Weights of a small GPT-style language model, trained from scratch on English Wikipedia.
Size: 15 layers, width 640, MLP 2560 GELU, vocabulary 8491.
MLP neurons of a small language model. Each row is named by its layer, matrix (up: input weights; down: output weights) and neuron, and shows model dimensions 426-639. Each number is 128 + 24 x the weight over its row's rms, rounded and kept within 0 to 255. Numbers have three digits each.
A block is one neuron, or neurons of one layer that tend to fire together. After each block is what it responds to, as a language model described it from the Wikipedia text at the highest values.

L7.up959:125178126093118151108140112135182105164115138097128091129129147107081121075148183140141164151115157106118088104175159124116127150154139131111120126144169121193113167145134109131170138151173093148141135166132120108138142089103110112136098127126116132131126129087153094143088171201145092098128179186141116142107109093138155077117095116095159125130133163121140172124096142151118107155114115082142125089139123106139131114111127149162153179095131108152115094139120106083114135140151130129133165114105161128160127123144131133127150153150143135100123144092117142108135138130136099135107102150146102083101101123122144114133150163118148154138136147139
L7.down959:163096113132164124118164115122093113100179119140139134125102121139130120160127096126111116115148123132109157130138086145133130129138115151178118127143112127102143099110137155122066126141082134128117078129140126091122138166150105159112163146092141113132100161133121109131163129068094148108135117109095116129097180133099108135176131115156128136128104136168143094167146078115126118147124118141099155142144146151114152127125169155141108073150136148092136161104140150161137141107107111151121129135136082137100077125118089107140128133120138111108141112109116107143153119141161108146160115124101138143151182126135138144159132149125112103154156118097
L7.up1324:116136129158124173202118119111170111109101137126094127134130114098111141113148120153159158114141122104109107112133119178132091124128134098118100131185134102135122107123103137101166057103117157142148108159157159116147096108176121098108159137146139127149150146096118118153094107156147135128165138125106130096118142145112153075142139184116116157104129134146109152159110104157163182095144124119167119145106126130109085118106105148132159120126164145131141104144187128106143141140166137140073082118110123120147155127138157108126155146132143132159122124095143123113133126129154132109180110112153107086142136141138173084109118156164137165100138138104
L7.down1324:107107146089163134099165106146116156149093072146142111110113140100159128132100130094141102145115104159091157144132133110112131107118087113114152138101086119137113172117136147111129194151121129112121131089089100091124125112063129111118129126116094113138105110144132096118093180101153114141114128142055122147153142092129128104109141113122121110118147113123162129130178134093135129116125112126070134102129135137128114103108127118108097151128176087121083160084108139163085146118107086149149145146121172118139093126123144157104093110111133133130126126129112135099115121137115140119148122122102151157114103133138133139136129076105090145141111116165
L7.up1573:123097116161119157121142133158135105120105151105136124127138160103118109101079117080126144116128145105182122127144137119081112075126120162109093173135140117127115132115143097067152104143080124130141134118133122176174114179089141129121157130110111113104139144119124176133131128133193127157168122121089141124115136127086152105132155144169146145123178112171134119113135135149120140154153111087122138110135160110141067113132114160126112091134170149129099157134101062173086136138136145131102168117154125150153140096107130124120127145134150144132101137157127153132085069088133099104115136118159093118114144149126112079147134156173120114151145129131
L7.down1573:115141123105132120135141148124153116151162124172096143144105116122123150140124118143176151163165108103057138115124085104163101174174158141133148110150129161113145156148143136179119148096182108133106091159125106113134140144114160131132154132117106128100113199174179131108102115109101156109110140169173098150115107093157110122133144116094152084104131125144097137133102110093129078159111159155150093122105166169149125118125113103137122139142108102146098136146153163114175136100106126149110078137087139092098103121167131127133133131105151152119154174100130116114159197156149120145147112084070139140152125094115126179135123111059130146115125112109
L7.up1697:111145089088129149115102157166166133141131107142167115137102113117149159101138083121120141173141133129138107143128114144126181117193119171116136128155124131165130097166157085118096119123135090136089128128120125100154129133141132165112166172122131141113139139139154122173150147156108113070152123140131139093130139162106153129131124139119104133119118099147137130174098142112133122098077121100091090121152137120064123187126128136152140090088132153145116140150160154073137151102173151163115103146101118121162113155122132152137146119132112160119107109073101134089098087083153119160135072134111130090121141148135128122122149157106097163138122139129
L7.down1697:150103123171143148123198142123097122114146126110098127116116140131146121125127159140123143108098145129106168107159144127157033095084150101146135188082158124108119159085158110144202120154099125158135095138155114184150156117114128134130155146125151120158159145130139164073125158118139132147105133148111108120145154115179154143117130114130181092109141151120125140125138090122132108178129103167142115161172122117094143105142179114093124198085144138097156149120089105188105105079121117116161095115125101130139104120113120093121119160107150121150156145151159100114144120129118127129147145126136111158119103122142123122118111142165160140142146144083
Sports stats and table tokens. Mid-entry tokens in sports results, tables and lists, such as All in All-Star/All-American, stat headers like PPG and GF, and time colons.

L3.up40:158152144106097153130153200098160137125104085088116162099081164101135149127118101157098144114143154127152124119130124158114143126134148139094132157150128128115084131156144167124140117148113124099129167107132129091123051118151156134127144101049083110132104122095120117120168163158115109095140140142154117111143150165123116123142095171145113159123156137128147109104119134122136151093125114149132127131103114124103145142131166175154167131118163102121113151106100125131137106123112143132092119130134121113105109097135141093190154101131124115132173133138112129086077150123140125106111119096097135091129130106217161148076137092162108151083137133126
L3.down40:110107097128177119122106117157124124140141164162116110163171122163136107125156151061147113174110136138112126109075135108119093107097081136178111133111129118113131131157122078103125163139130148136153073140131109163106148158093124111139106162175151151121169116147112143148110082120112142166135156129105162151124090137137109124121163116107119114110093123136176123174111122185090093099135105093134172127152159129114105150122126097101086099153127152136129132139144133142120131140155130153138127109085129110124129119092142154068109151105102147128073108148124139178142121111127135136133135162121142150129125137058112072130153153122121123178107155106
L3.up696:126135100119157131165163164127123159101101121103125114125128131074100144142114103111152117111136116133152110112112124116160138118079134140163127227140122134188113168126101120111131151147130134138152160141142107144120121141150160072128104129145157089143146142103125078129087129172143141122107122187111180143137094174130161123108111110150164084110133159107129130144181116165148185123119151104134152104107161105146139163153131150147121130141102118123079164125095107112119095112150144110154132134113130115106119184151096111124108125134105130188113129095122140142085134125171098117165122100128142100146127125131132150152119140093138109099141130147
L3.down696:120146119158130143112102100154138125137198136118096129134109126120174103085142165126111134150150144102128141138120118133104110111174121110092134081157135118104129107134111120128116106114125101147136083137144106120108158116106088110121130105106095144106137136188093154125104160104086133160124134154112094134133169068165112084128145126085135165124103055107088150129114117072148109150123078171121132125126143163136120127113127120080111128106127158114127086145125090150129181111106122119119133122083120116109159122123118131088115126139112127071138129131086113115166140127090137117104100114081124147081129116110142135147123093122126164114104166076
L3.up1573:163161155097129127140115128101096112122127097133072131120144111090109114109129147100096146111110155137124096096155161113140151115112095137155117117156164144130123155118107142137101143137063140124135107132154109144119109126108134143113132125171128127136159093112091165127130109124144111098154130139119141167153106130059116123149143147113163192125134121195149125135132110148123095122134167129141195128095156106106118125128094156094102164117144140095167149126114127088127133141157166109130167123145201151112137152126102126173090098137101102120155173143106124145168147150184115123138136141129109130083104141133134133100104122146127117093149101120
L3.down1573:149107145165149193121124132121142173136127139105156172107167155130097118150142111147132150104156106137124143116121141101137092087210156097096118157115110134159096128158144146126118097202155131093185122132089143117134109147133126109141092094091138125124120137121109073119140140166136131144119135118129063122122083148136164117131137119158056131067090143141117171132114150126109159143099124104134083134150124154128115146107140117122205136147134159154127125104142121143138077120129092151121127109098112105160121122173131114089151102154066178110125134116121120116112114093118183158156142092113142138146109106153164110171150112147103113141106127145
L3.up1841:169203150108110119153127129134149123098103143114121136158126166109085102096152177154109136133134149119144114108092161134092118059104158132136142179184153124149114130126154097132138160130139150085128119160113161107148140106118149124123103130090118136147129142129101151165156137124129141130131101136156112155131133147140137115110087097089154168128118138144173177138149140103107126086125118120101127154128098122134144187061125135077113117145168141077140118083115150132141134127134119092098141149140143133150162108150099133152162129116138123107123110157118100104119176102176127137161077164120113117090133133146166149140157099136136139128145127145
L3.down1841:095120115106178138125161103077121113136171092097124160086177098148110140080107092088128138117089124133151151132154116141144102181135116127145121123099117101108100128173088184148119128124110129107083135117159100099142129143153116121126152113188083132102119123086124091087104134119116129116129146142087118156149145162142124114145168149151090114098120154130085095134136106199118117145129161121171103119100146122126144108116145146143148115085080099180116116145134130119129094112116123166138129138111083147078117127128124133092107100164118183123118129111140129137127086116123174129090158127121162162142117101123106104103112143163125110142147119098
Team/quantifier words, table cells. Mainly "national" in "Croatia national team" phrases and "one" as in one-day or one of; also first tokens of table cells.

L7.up367:113122109122095057172149149152103126162131139127105128119113127130103123082144127113124075135098156153137121145148129119127115151123072173125117109163161097147126144156145125116119158156130138113111148140144107161153120130131115100152133089164155140086128091160117163122082096084120133094152139149122116126133126125099157127108105103134145116120151137127119125110130106127116133107107088106110151112161125083155133162151113123094142124120087173105096151143109130127120140145103160102153137099109141136119146104067075151126072133096120150156146123122155172157156132129111110123153120129100127171125144150073117122132115141128114127110135131137
L7.down367:120102149122149123092116115126139133161127130133132151152114130185154147112134156141139134121121169127176090114076143148145111128116145134120140114150113128145125107077133101157096104077115057142131113118122118122116094145119130153143123137122166142166095104136152125082106116151130129140133093080105102093137161127106117152169095092122133124137132139135139132108099175092137123201114156084093115138109082080135100101119136160144139107107158117147132156163095165122113124130068129112118120166145090125181138154110157160110159143148127117121115097130136141160135097157119156124106148118112098137096178121118108088125163169128114091168107050149
L7.up1397:151155128144145106146126158134143096106126157132077083108124125065124133114094099126106115167131140120140110122149152119091083098121141164098119132140094109158128169160160173122153138162118146152110131116151132110155090131115137109143158144134136131106169142086079093136130153135126150120133162135076095136114150148133166077114159082133172105140137136161117134173126145117110127088134105123151121149114154122141096142162152148151119136120174136116115120106122123148127155095139152142121104087171162129081198132073100144126133075129090178060145142086085124145107168117164124138099098143151112154112095099127155105145128115136121140134134100106
L7.down1397:168140151121135087187157142179167166129135127148123146117129119100140149131100068100188085171096120093116125126099149102137106128170129151100096149108105134172121201128124138114136104125091191144128106096171133096115159090176129106140112129150126094132160133127096100134142140152145149110132119123091106113135097107146167106127174098151187149112177124147155132162154108145080152114159126153120117123169120139105140139140136141156121145128146144133110138097154132127100136107129144134149072088102160132095142140089131105110089088159142183097116090111110142147119135125148107156158079115119117132123088130127123146128123108119096142120177101131
L7.up2004:149120141095125100154123131155152135131145148121114105093099105148140130073144106149083149161158122118122149140154091155134136145147113145160118141164130100114109112118160137117148184118118133121132160113144146123149108096141147115147169135117136099154138103155115128154112091102091092118133073133088152109139158090143159141099117125139149165138124163138093116132133121108156122098128105129104113098168115120099162157140170160125138119137123139127131144119189147084096111136123150140098124129148079093111097151148079157125141182122139142149134137092155158152107095121180120150147142120154103094112117169126130102159119125129078126108130141117
L7.down2004:110112126147129154081119117133132132167152082143124122133151108137119115094131177156176113108103147158133121126123125082134141131118132121145125097096131139143136145109133092125095117121104140132181091147109088139118128139131111131147101163152087151127116143109114126108123155126141142126140156119169130149107110166129127112109136143158134134097120159129139135115135169138124156162125102143109135096153135176141095132091113120125132182090168079124123156086060110174183145113118130095105104117122158121111147141098130174135146171138094145111109154153120109127166100096149094133110089110138102105153123116167164107103131111133145156152137115167
L7.up2172:127119120102174094099110155192112136117138132132125115148156118091140143138099117075138123115126148138096190068141080121107059121081118119115119104132157097121115165114171142137111152135132139137095120086168113122150122152106127136161124113160103116082147134131115108097124140111143148098132097124115111145127146127161116112090131161115170166148147149151137163129110157144141140122154106117153140147143126156130103123165099163117119153111109139128125109144145102153115153139136186155158121127158176133105168169061116098125126095114153188101147123122140099096110166139154116175140098142118114136134097128106110148133138150097105122140132104123
L7.down2172:102114163128104102146105134116115130108139170150112155127138146111158141128122121120136085106115123120130119116091142118120133149133150110104116167142122117102140177122114123160100108083093162107125142089165143123163139106110108116143090151125157097119128170138115124133164140117122153113154114136122101104127132112116139141080172104161150164126135153131107108098126146145073155142145126152129158158107124157080134142130120099127131124148159147112135120110196166135124124134137133065155120131127127106103156180119164164137162132141143163110117123108129137128147111169174131149146100137120131122107113144163127168141136115130160112122125090160
Section heading closers. Closing == or === markers of Wikipedia section headings, sometimes fused with the title's last word, e.g. ==Reception==, ==Champions==, ==Early life==.

L3.up781:131163174130137154146118120127118101115108137139116137135164132154115106123105142127115088160139150115108114090127108106101092086156091106165125141174107157100114145146138098162154123136154100152195112145144119090137142128156141121116142161138155129121136149129130112158163147119128165107152123108127092106166206147131152033132141132107137142120141125144117127130088154102180121111150140080155157122116144103139176136147135151116143112121165154120103102154136127126136162093117109131136100157138133166167159189128067089175119118183095147130102128118166129125105145161148178105123136149115102161127080144123148129116120148136126162161150121104
L3.down781:122123097134128136120127125132165131158141099160113146103113126114135150082090139120100104152100120116138095071158138092196125155108144133166132143136137099152114122111096156155147097105107098123079167111130126112137152093127125130135133146144101114125108120160129166167138135137145154096133164127065139086086143105105117131086131147155109131125162147154136105148160172136096125164141145163124109137139105181153093122126099167094127151129137082151138112099126128099126134133149132160141133107118143125054129125117143119140176108106151177124122165089122121137136139103144071181127098130095122112112156127106131134138145116109128110132136097130
L3.up1661:139163140113121163122122122146163132125144150130120140129144121082133118107111099160113135121137069116149099102104139105149117119165107117095137169129168129106065183158142149162119103152132137161155157137101164142103107117155137125126095137120122098135173157108156125137108124147131102130141133140115083128123166127092155080137112152119134155106170106180126149143104170104163096123165145097161141112106135171091101118127121168124111112152152107080144150139155091148147176096139145101123129104112198158134186097125095128162116135121134178129137171113093154144159130092149142157121103166080121093111135187094117126143112110126141134183128103123
L3.down1661:125147141101166146123093149119111140122094117153115131108131131112117133148131168112087118132122055163121129112127103102160071176110138088157149145154133123114176143127164128114154138138095063161127122136132120111144137109117141106148088132126147129115131145162158132125142159122124136130140128114118081092146141105130175094106109103133116122147122111091155094132140140133157112110127129104096110147099122136152118127139110131122152129072121103131117154129114120148123088101099126119111130194117123134112114137099163133140140086112120150131154133092112148121138133103108093128125144140115113123119123100151123126138120134093140131098124082162
L3.up2375:114129133077121133124117148164105099107107125153134118147149115127170121145152117112097123125083141124113121101149117106122100096132128106138077156130152129107115148155147101135143128083147105100161119073121158122126199177133154125147133115103153130129141161122095100109144133103108097138163121146112103095161144109147106134122113114130122119124165127144119107129101123105139150099160154094136189124109149109121149155160075109076147123081124152114144093123130154175104084124156151142093145114110185096107137079073112125169095151122149130127154115146139144128118125105119154159129091126110116163130105165118131110135131130133116106133136094040
L3.down2375:136151125189140080140138108112147152156189162107111129106118158114115152119122158100122152130168121127155132138134150181121146158142155138140148103106112129143112126103128135123134123172093149138099136128138093092126061101116130141153114138129098133109071084110143163151159144106121121102114139116144122138075100118094107130101132149101138145132095173147151129124130146144136114128116083141140074151158129134122116106110155135164127120161145142140117169133147128068132150134123106150129105138120088170154104140147143114099153135125113143107114128110138133135112136137144152095109180111139120103140123082110122163121103122134119154121132119173
L3.up2391:141129094133127137112171120141117134139104116108105116163085118126156129122099141094123147138143120123102108098139135108123088103122127099179121156109172104115124112121123145094120158093152144175126194137130143109148164168073143139102165090111134162128153106096108119113114119127131117145148126167128131116111114153155132103099195127130128138146115072173117145184117140129128105136108106091158201121141122151141143133148133126164136136156124115121120158170138108159153116125152140125172118111092139112118128139132120144113138105136135164160150093087106130108153128107090143162153083137142119114159136136158166155166147141120123145131150168167
L3.down2391:104110097124126118138118148148121144127178139132130131147199139138097108136172164161093111120135119133157128116170095120119135122136111152102075131121091152131113177154117114135157125143077143096122073136145138154120125110166140116117102161144117080114145157151144146117115157121120136137107116131100151147166132101114143155145087118146118130122133154091148092071141119117115135113153140181114035134117132113089131158106118119093115149091133141092144121097112128077085136135113098158131121112201116121138117110144118129138112152128109089117111172150113123132108128153132094106094168079120141127112099123121138094109126102158156094070136090094
Section heading closers. Closing ==/=== markers of wiki section headings, e.g. Behavior==, Career statistics==, 2010 census===; weakly, word-final pieces mid-sentence.

L7.up1015:131119111110123120161104121167155141087139116061104164090145125144130115128126142142127161143169096167131123116147121124141122123095111157119101130136158161120107099102115168082147116157099172114149080132171139161125157158137127143136114117117151100141139138107096148130111158098116129109093137126156118126091133120149104114110198145128123116089101139099151134093134128108142147168130090111163106125133171135144091146099166142120144131062111133123111106111063155138130178138141093111135193097144147137114152122136107128125111103149140114119102150150130113152100131109160079143107102095131128111162138108093152135123156140100098096110150090133
L7.down1015:155120149101118111125145090105032117148120107155157085154150111114138125108110117106094115132115149098112141150083153124118116138135121133157153128123110102138118187135101123189111084124113118157128158112119112111174110149093151154118137058109134145155175140135157123134155151143143119093135086113136128133183111132143118132101124149167161086124119148120075116137120108149092080129119167129093170121112122143101180111154125146095184148154135126099147130149192151165099133105143141122129116177127154111133121074108103108111147203105100114123192093135140133137107114165125112112125125152078119143102103152130104101132143118142183083095105128103
L7.up1606:087119108107159150127120105114148131116119153051112132114155140100104116166111149127151155132115123095149142075166127158152132120063130141132117128132161104116143115166102146146149115183105135120095143127201119135165112134081088140147089118110173153137138124122113141122119110105125181155077110143131132091095095140094057134102170108102137139097083116119138092149128126090103138116134140129138113132118109083100160083124133137155141113138110133134128128108135179111134097157158118099143107104169093150152141141041154143138086083132134129122101135136077103153151106116096097120120153149071100183079148113117106070101120159169118128121152112083
L7.down1606:151126134098095117116146146189163133114134104153114130095153126123166155087152125099133124159140099137119162127089130125096111141166112166145114142162112150111126149145127088124111140100150107116142140116050130148149142131152160106126156139131097130159102125174128083146130126143141131089166111170132136165111133150137180133127103127145097103138167151141106138089147109177148172130149102124109162096129098181114108101125149163080112160124160132089165115096116131146138103165118154157110166160113146113103135133186121122117119152121093121145168143122165137105107152137182112145119117107141143119135155114126152137099135113127167103146109133129
L7.up2039:096111081134166104116124138156158111151119133111105120177107094121129084125153131168150130134104182147133155092083198100083112088113121117135133156120130116145136153151110101134115101142099148126115143099149149130107177178115113122127159117113168094133144129101123159113103152093118076121103158111142118133146127113139124153117124104118087164120132096161149103146161111125122134091109118144100096118144167104120119160142160148138108100104129124143102116118171141093157139168165126111160092128130106180126162125119112105132121056148114126151139118148136107110137103143126110139102093140083113153108109133100133147125153160138124130145118153118
L7.down2039:148147189123121161106163147105068118117154109121119120124139159121127159141130138098127122112134082157096117099123072167133144169157156129137127154163157135091157154074136148142099113103122084146150151153124130200156126088114135125125100130131072117095088139167159120123127147171099140071136145121142126091146138155107125136135109111147119100139172149090131133167131142122140140131163144104138132166086138142133130119122112127134149135125159122117176109124104129134106114086078099148087159085121146086121144123142119151116114168115125146115166144131108172132159146137109127127130164125151145125140143111147107137126119080100126131131110148131
L7.up2508:121115063123118142137120116140141168112131113112142139115156147091113081096138130117113169132158132123120126122133125137134127093128124149140137157125170115123124162121065126139191121180112106110121105097163147119080122144070121132139161112151097121112125072113145140138160125144107113146121160170099125178102130155110089063146136093116109111119113120131125148121110145148098106126124091165157156144147136126164098144137144138125162126123093120116115101097129107147142116135116126127127155134151164159145132135200099124141135084127125083118106168147123154122126163185123130166098125141140129116134107092145103096116144129131128113163153132143
L7.down2508:147154153130119142131125161143118116145110134105108148110091100132137157157128120123153111123116071137159136115134145120124140129124107130094103132142110156138118123151155166138130131103142168128126143191117124124124145119144155134123105128145132142136176135130140141087147144148105152074136134136156130115137092112123156158157111145155142140138167138119127113134150089097142172105143158112102113077146123133044129119117101117120120138120183123117156101142136131108121120141122090128139122071093133151095148121067141115151107148123154160141140090142123114131134168108121150111138124126121127126104127177124153142167140100106119126120130108130
Predicate-nominal article. The article a or an opening a predicate noun after was, became, as or remained, as in was a member, became a fellow, served as a drummer.

L11.up335:125126098108148066167140161108067088149150133154095120119173104139097157094121157123135098129132139091185107118136167106129102134137132148084100120171108137122146088136127123118137154137113121122173119147126115109170115137089127131195152109164149166080108125122110177161145112154137142125140129125137142104082150117082119094085127094114117150116147130131141122092147154145163163124146149114129170144178091162134101146102109098154135136109134167136176154104127135152117130182138116106168101100138100163102169138123129165127084152092098112118138144137148121135083133098131133139128099142117139125124122198073135160137122100123141194136135133123
L11.down335:101121128105121137109181136149127155110159130122117146126109139136121130106109114144137133110128112137075155133095119138124137165147081145137141158128150108153125158164127152142089171101122098158098169118140102141143157125142129102127118111128123060129118139130136108113140108117106210135143119137117131127121094187110112128115144153120185140139151112144131146109123141076159116134155108110159085094116100170131136104145136154143105096131199111126152176143087149111112149146112132183090124101098119134140129125093127164083153152101110149127123115119102120161186134096146120148122110148150103086133137113126158127143114094138110127119126126129
Section heading closers. Closing == or === markers ending a wiki section heading such as ==Legacy==, ===Finance===, ==Reception==; weakly, the last word of a table cell.

L11.up1916:109109151112117131151140110186132152093111086141137108114177130110157118130101146171132056177131122142136099110116168133150128137149132109151139154167130112119140111145140116139150126099142163116142115145168074158146132116141136107153150178134191114117140148100096117146116150112135147060104092106140124116132152157123099127119167136117133115120121118142126114120131150075105127145150111100145121135114128124145123127119113129135130137094126189125126088124111121115145122159118140154142155126130154137110144155075122106116098090121088091087119152115152127099129117140129124160136116121146158152122110086134117092091111087110117129105150119137
L11.down1916:161107121121070154136142118130094135093079111131130134168131122164098130117132097145103090140134135181113117145127141129123130140110122087131107164164117111154094109117148118156112121101140120139144136160157101134127114149131132133107120141129109121119107168155117072123130137096113141110143136110136118104159128122129135183055128109118110104112146153144153111140147100102102123088117078103094109117139164116142122116145109099076105145097140134114161134118110123149071182142108105167147151079131133127134108136169147105134130146079122099177127161139156077090114102135163099130158164146087120145112133073135096110137151121134136157114135124129
Role or predicate noun-phrase starts. Determiners or possessives opening a role or predicate phrase after as, became, was, or be, such as "as a", "became the", "the club's".